From a checkpoint of a small transformer trained on Wikipedia: 17.3M parameters, learned positions.
MLP neurons of a small language model. Each row is named by its layer, matrix (gate and up: input weights; down: output weights) and neuron, and shows model dimensions 32-127. Each number is 128 + 24 x the weight over its row's rms, rounded and kept within 0 to 255. A neuron's up and down rows have the sign that makes its largest values positive.
After each neuron's rows, "fires in" lists the words (lower case) most often at its 100 highest values on Wikipedia text that the model never trained on.

L2.gate5 [ 83 152 149 138 105 116 114 149  82 187 150 126 160 137 171 124 159 116 149 133 131 138  96  89 126 115 118  95 120 125  90 180 133 107 134 151 104 152 121 108 122  90 117 162 159 140 125 145 120 128 169 129 116  83 119 156 155 147 174 134 151  77 129  86 121 132 112 136 129 133 152  81 102  99 133 123 153 122 135  68 141  97 121 150  80 111 102 127 116 167 106 124 146 127 116 120]
L2.up5 [ 96 119 148 153 129 162  49 136 158  84 138 128 102 134 113 108  96 148 145 128 177  96 145 162 131 132 140 131 119 113 122 113  83 114  56 146 135 162 153 151 157 108 179 109 144 112 123 152 122 155  62 121 107  93 118 135 130 122 130 141 186 123 121 154 158 184 130 107 114 141  93 169 122  82 122 129 132  86 104 152 102 171 179  96 150 123 134 113 121 142 102 128 163 156  72 149]
L2.down5 [102 124 166 128 144 167  83 131 152 118  99 177 109 123 132 135  86 158  96 116 141 134 110 107 132 105 129 114  74 124 142 121 130 157 122 138 150 148  81 110 133 153 129 133 112 113 113 133 131 126  87 123 185 112 137 129  74 149 126  92 147 128 130 170 134 156 136 127 121 122 145 121 144 103 121 118  78 132 176 105 138 137  95 121 143  79 114 133 131 129 150 142 165 114 119 126]
fires in: "it", "horse", "15", "18", "kirkhope"

L9.gate143 [119 128 123 107 149 188 135 165  92 149 139 159 141 147 101 117 109 143  94 135 155 122 148 134 104 123 132 119 144 140 160 166  98 152 150 120 104 134 145 107  96 121 128 106 157  96 120 162 107 111 135 115 140 136  80 135 147 117 124 138 151 130  83 151 134 111 164  78 144  94 163 166  97 109 146 111 113  90 148 136 128 157 163 132 108  77  99 133 133  93 140 139 128 122  96 118]
L9.up143 [157 103 103  80 124 135 139 132 129 146 131 120  93 127 143 128 140 162 127 136 111  90 152 130 113 126 173  89 105 102 181 190  90 112 121 121 174 164 120 181 125 145 115 100  89 140 135  91 119 112  96 144 131 137 100 174 144 180  94 111 155 141 135 169 144 118  66 135 156 118 123 146 122 111 122 135 129 145 164 147 162  87 114 131 129 100  98 115 154 173  86 128 113 133 134 117]
L9.down143 [148 109 115 132 109 129  66  85 102 116 156 106 106 117 136 145 174 138 135 126 117 139 132 139 106 140 137 123 113 140 181 146 108 110 151 114 122 109  67  89 137 149 158 140 125 107  93 147 107 181 103 144 141 143 143 136 167  87  89 129 126 152 125 115  77 136 137 114 105 107 158 100 173 145 164 128  92 157 128 108 154 110 109 144 142 146 107 125 174 152 172 162  85 117 125 124]
fires in: "which", "who", "that"

L3.gate702 [171 128 157 159 156 129 114 105  61 142 126 165 157 125 101 130 166 134 132 147 144 167  80 141 131 122 172 120 143 165  81 125 120 155 116 133 122 126 110 142 168 135 105 107 118 166  91 151 149 106 158 137 110 125 111 103 131 144 110 129 133 118  98 133 143 123 159 124 106 115 133 137 127  95 105 123 154 118 135  94 117  98  95 174 116 159 124 157 131 136 158 139 136 121 141 105]
L3.up702 [147 122 126 143 121  99 137 144 106 149 115 166 120 116 120 108 125 119 174 112 155 128 110 166 132  87 152 106 103 133  68 119 132 133 171 125 118 149 131 144 138 129 107 113 144 104 127 106 121 116 137 133 160 121 148 104 121 180 145 150 113 110 133 128 133 118 103 126 152  87 121 128 133 125 160 142 129 141 105 114 151 105 114 198 127  89 119 128 130 108 152 169 129 121 151  89]
L3.down702 [ 95  92 140 122 115 125 170  80 143 126 136 119  98 114 115 119  91 166  68 128 125 176 112 167 101 120 122 153  80 149  96 147 109 125 120 121 107 154 161 112 188  76 120 155 148 126 120 133 126 132 121 109 120 102 115 152 157  81 118 132 138 164 141 179 119 144 121 130 120 120 161 158  91 106 114 144  98 118 108 158 117 116 119 126 120 107 153 141  74 112 104 142 130 143 152 150]
fires in: "5", "6", "7", "10", "30", "20"

L9.gate837 [124 139 111 146 136 119  92 104  96  90 107 163 132 121 112 155  87 136  97 106 115  99 114 165 100  84 125 118 122 149 123 116 117 132 124 152 143 144 139 142 163 171  96 152  90 117 148  71 120 135 129 107 144 111 138 145 146 104 151 135 108 114 156 117  86  98 129 139 110  99 132 170 154 123 137 119 119 171 146 116 109 135  94 184 111 113 170 112 124 143  76 132 131 130 155 141]
L9.up837 [138 125  87 160 169 109 114 151 121 122 130  97 114  87 130  70  91 139 132 135 151 129 133 129 134  78 112 114 102 109 132 174  64  96 135 166 131 133 122 163 123 151 118 152 156  97 152  99 129 131 130 130 165 146 133 134 111 109 137 156 175 113 115 107 133  96 132 125 144 121  94  74 135 117 110 148  98 182 156 138 165 127 127 160 183 153 153 155 142 169 101  91 125 128 121 111]
L9.down837 [130 109 127 114 126 142 112 102 137 145 102 150 113 104 105 165 134 104 123 140  78 183 116 142  90 123 149 115 140 129 112 121 119 139 125  94  99 107 140 128 115 123 158  84  76 128 147 132 134 129 117 133 138 146 134 108 201 152 156 112 142 122 133 145 170  90 175 136 140 140 175 150 129 131  89 181 126 118  95  92  99 125 133 144 126 124 139  96 150 110 119 135 142  90 115 126]
fires in: "that", "she", "they", "he", "the"

L15.gate389 [155 140  86 153 206 159 136 137 141 100 116 143 136 169 154 118 107 142 149 111 131 127 145 113 135 122 129 164 132 119 125 149  97 145 129 105  87 135 132 134 146 146 151 157 103 148 153 149 130 119 138 135 114 140 153 144 150 157 100 151 114 162 118 134 105 120 139 145 128 123 169 144  90 140 151 161 123 107 106 133 125 122 140 107 145 165 121 165 124 128 132 117  97 104 133 158]
L15.up389 [113 114 172 143 141 133 139 112 144 107 128 136 171 112 128 116 142 164 106  96 127 133  99 154 153 124 136  90 104 151  95 190 136 130 118  87 107 152 176  99 133 115 100 156  87 143 102 145 109 126 114 105  86 126 145 119 107 126  89 119 118 135 126  84 106 109  87  76 162 136 123 115  93 102 119 128 163 119 141 148 111 118 132 156 137  97  90 111 161  88 116 119 150 106  99 115]
L15.down389 [175  94  87 133 136 134 137 177 153 180 115 133 137 139 120 133 107 115 141 116 154 132 127 112 125 162 110 166 135  98 130 113  76 145 113 124 142 118 148 160 130 156 166 139 122 125 136 145 130  90 125 116 117 155 112 157 154  96 188 130 122  99 134 147 145 133 115 109 123 140 134 127 108 150 164 149 110 170 163 129 141 132 122 107  59  91 136 106 126 157 116 123  99 110 108 149]
fires in: "not", "can", "t", "would", "to", "also"

L9.gate202 [137 125 120  88 140 112 135 179 108 128 152 158 109 122 126 166  60 182 115 130 121 155 146 123 117  85  98 145 121 108  90 125 104 152 111 138 164 132 136 103 152 136 128 123 159 136 146 116 144 143 111 126 155 125  99 176 167 154 105  98 144 143 165 161 111  62 162 113 116 138 153 137 146 130 157 148  93 166 172 102 141 153  93  99  63 116  81 104  95  93 131  90 107 121 123 123]
L9.up202 [109 123 109 112 110 123 135 118  98 126 128  85 126 118 102 119 146 134 171 143 136 134 109 152 160 113 156 102 131 128 138 165 163  62 144  99 167 118 114 122 153 127 109 117 137 117 147 143 116 162 102 108 132 140 157 167 136 133 141 116 134 116 142 153  95 109 128 114 172 146 109  99  95 135 127  90 115  97 105 106 212 122 143 128 132 119 120 162 107 146 119  90 123 122 137 161]
L9.down202 [133  89  62  96 116 189 153 121 139 188 135 139 145 165 143 101 135 129 107 113 144 149 102 152 114 122 135 127 117 145 129  74  98 120 156 113 136  99  83  92 160 142 161 128 139 132 120 145 137 139 163 173 129 133 100 120 169 129 110 122 151 117 140 137 130 149 137 141 119 103 110 135 179 126 114 162  56 158 144 106 152 140 114 116  80 107  87  76 110 111 170 148 147 147 151 122]
fires in: "which", "that", "2020"

L11.gate985 [109 107 125 158 153 139 147 122  78 143 137 102 110 154  99 160 132 161 152  84 113 150 122 118 127 120 169 128 100 152 125 143  84 171 130 124 130  83 120 151 102 150 116 112 152 110 133 148 130 121 124 135 200 149 114 147 107 186 134 103 146 120 157 145 105  83 108 157  94 124  79 127 110 129  98 144 146 133 140 104 160 166 138 115 122 125 130 113 160 130 115 122 101 129 162 109]
L11.up985 [103 118  98 124 168 201 137 117 112 124 122 133 128  97  91 155 147 111 103 123 125 155 167 131 147 141 171 121 134 127  81 103  77  95 127 166 150 123 149 193 120 183 105 141 124 124 141 138 120 111 120  87 110 135 142 108 127 117 128 146 128 119 141 160 112 114 145 143 126 166 131 104 101  80 146 133 172 184 167 143  86 125 126 129 145 136 131 122 130 176 113 139 122 126 161 164]
L11.down985 [138 144 130 110 143 169 123 165 173 166 119 146 149 132  82 122 111 148 157 111 146 118 113 142 156 118 106 153 164 136 128 123 141 157 154 105 109  92 143  89 116 177 147 137 154  90 105 119 135 124  99 119 108 169 101  78 112  99 136  79 114  90 143 107 145 156 127 168 145 124 154 133 118 141 128 125  94 127 130 118 116 154 125 139 203  96 117 105  92 118 122 137 148 140  77 151]
fires in: "that", "which", "who"

L4.gate877 [ 87 120 152 114 180 154  92 139  93 124 139 111 146 113 109  79 130 124 144 140 157 139 106 115 134 124 130 104  90 159 118 171 121  96 166 149 126 117  97 137 101 121  94  80 143 104 154 132 135 117 119 125 134 113 121 119 126 142 104  84 144 136 148 114 137 161 151 112 181 137 133 134 132 134 110 139 171 117 150 127 100  83  78 143 140 104 105 152 140 160 147 127 151  92 142 112]
L4.up877 [137 123 154 156 135 133  80 129 172  93 155 160 139 122 142 101 145 136 164 146 143  95 161 120 146 114 127 106 114  99 118 115  84 117 128 131 158 127 117 152 133 172 137 120 162 110 139 117 121 147 134 118 154 122 109 115 121 149 139  87 131 139 141 159 111 103 113 141 141  91 151 108 120 128 114 146 146  60 142 130 147 114  87 127 143 129 138 150  95 120 122 112 184 117 163 106]
L4.down877 [160 101 111 118  95 148 128 112 123 124 109  98 124 124 109 128 100 142  95 135 120  70 118 117 125 168  70 115 127 155 113 105 152 135 106 132 157 124 107 133 123  89 144 138 111 140 136 178 140 134  90 103 121 117 134 117 165  85 155 168 152 145 166 166 111 119 139 130  88 119 148 121 155 139 154 134  92 116 126 146 168 109 173 158 139 118 137 129 119 159 136 140 125 131 129 154]
fires in: "it", "20", "production"

L11.gate361 [119 127 134 122 187 161 143 154  99 169 128 120 138 119 109  98 148 163 148 106 167 131 127 170 100  99 142 101 128 141 137 146 108 152 156 113 126 150  98 177 140 124 156 153 115 172 168 156 108  78 117 125 148 138 110 121 123 163 137 144 148  95  77 112 131 142 134 153 155 115 148 167 125  89 175  99 143 139 140 162 105 151 102 150  84 128 156 119 137 111 127 123 154 122 124 151]
L11.up361 [ 98 113 150 119 154 119 162 104 169  98 154 115 123 172 104  80 130 107  75 183 153 125 154 153  87 128 105 124 143 101 113 134 143 138 109 124 129 116 153 124 128 119  87 133  82 148 116  97 158 147 118  93 159 157 116 113  94 139  96 138 111 101 126  86 114 122 121  96 160 117 112 113 102 142 124 119  95 148 135 152 124  87 127 133 105 132 145 127 175 165 113 120  75 105 105 119]
L11.down361 [142 116 151 118 145 108 120 141 149 132  87 137 150 155 111  83 133 122 117 117 127  99 110 114 159 130 101 142 119 125 144  77 114 163 148 142 118 122 175 107 106 122 129 114 121 139 132 138 123 127  93 139  94 123 135 162 138  99 125 148 113 110 138 138 103 158 187 145  96 111 135 106 118 156 147 121 138 106 148  97 152 146 150 109 150 135 107 137 130 113 145 140 145 128 114 113]
fires in: "not", "can", "to", "may"

L9.gate138 [157 138 156 110 130 149 111 157 100 151 146 116 118 124 127 121 122  77  67 144 112 103 144 132 115 129 165 157 151 152 123 115 113 153  80 110  79 123 129 120 145 100 120 135 130  85  96 142 176 128 138 163 114 158  97 120 139 137 130 147 160 130 129  96  96 166 160 122 114 103 162 119 139 114  73 135 142 130 147 129 129 130 116 152  86 107 115  93  90  94 116 128 134 121 128 148]
L9.up138 [129 115  99 149 170 114  84 138 120 102 118 143 164 145 144  86 142 137 128 149 113 126 129 163 137 117 155 122 138 116 108 106  66 133 157 138 156 139 141 122 154 151 121 127 175 131 168 159 103  81 112 153 104  93 135 169 152  98 113 141  95 159 142 139  89  92 138 132 150 143  85 122 106  79 169 111 198  95 121 121 137 118 135 172 155 103 157 149 124 115 133 138 137 112 150 109]
L9.down138 [166  87 138  91 131 116 120 133 110  81 100 123 107 130 121 132 127 131 118 110 182 139 165 129 124 159 131  85  96 111 167 126 129 183 129 176 165 158 125 140 111 179  87  97 110 191  93 172 132 167 118  91 129 147 150 130 122 142 118 145 135 126 139 119 164  83 127 152 138 114 128 144 136 117 125 120 130 134 119 130 146 143 145 124 103 103 165 151 129 107 128 125 110  82 125 112]
fires in: "it", "he", "but"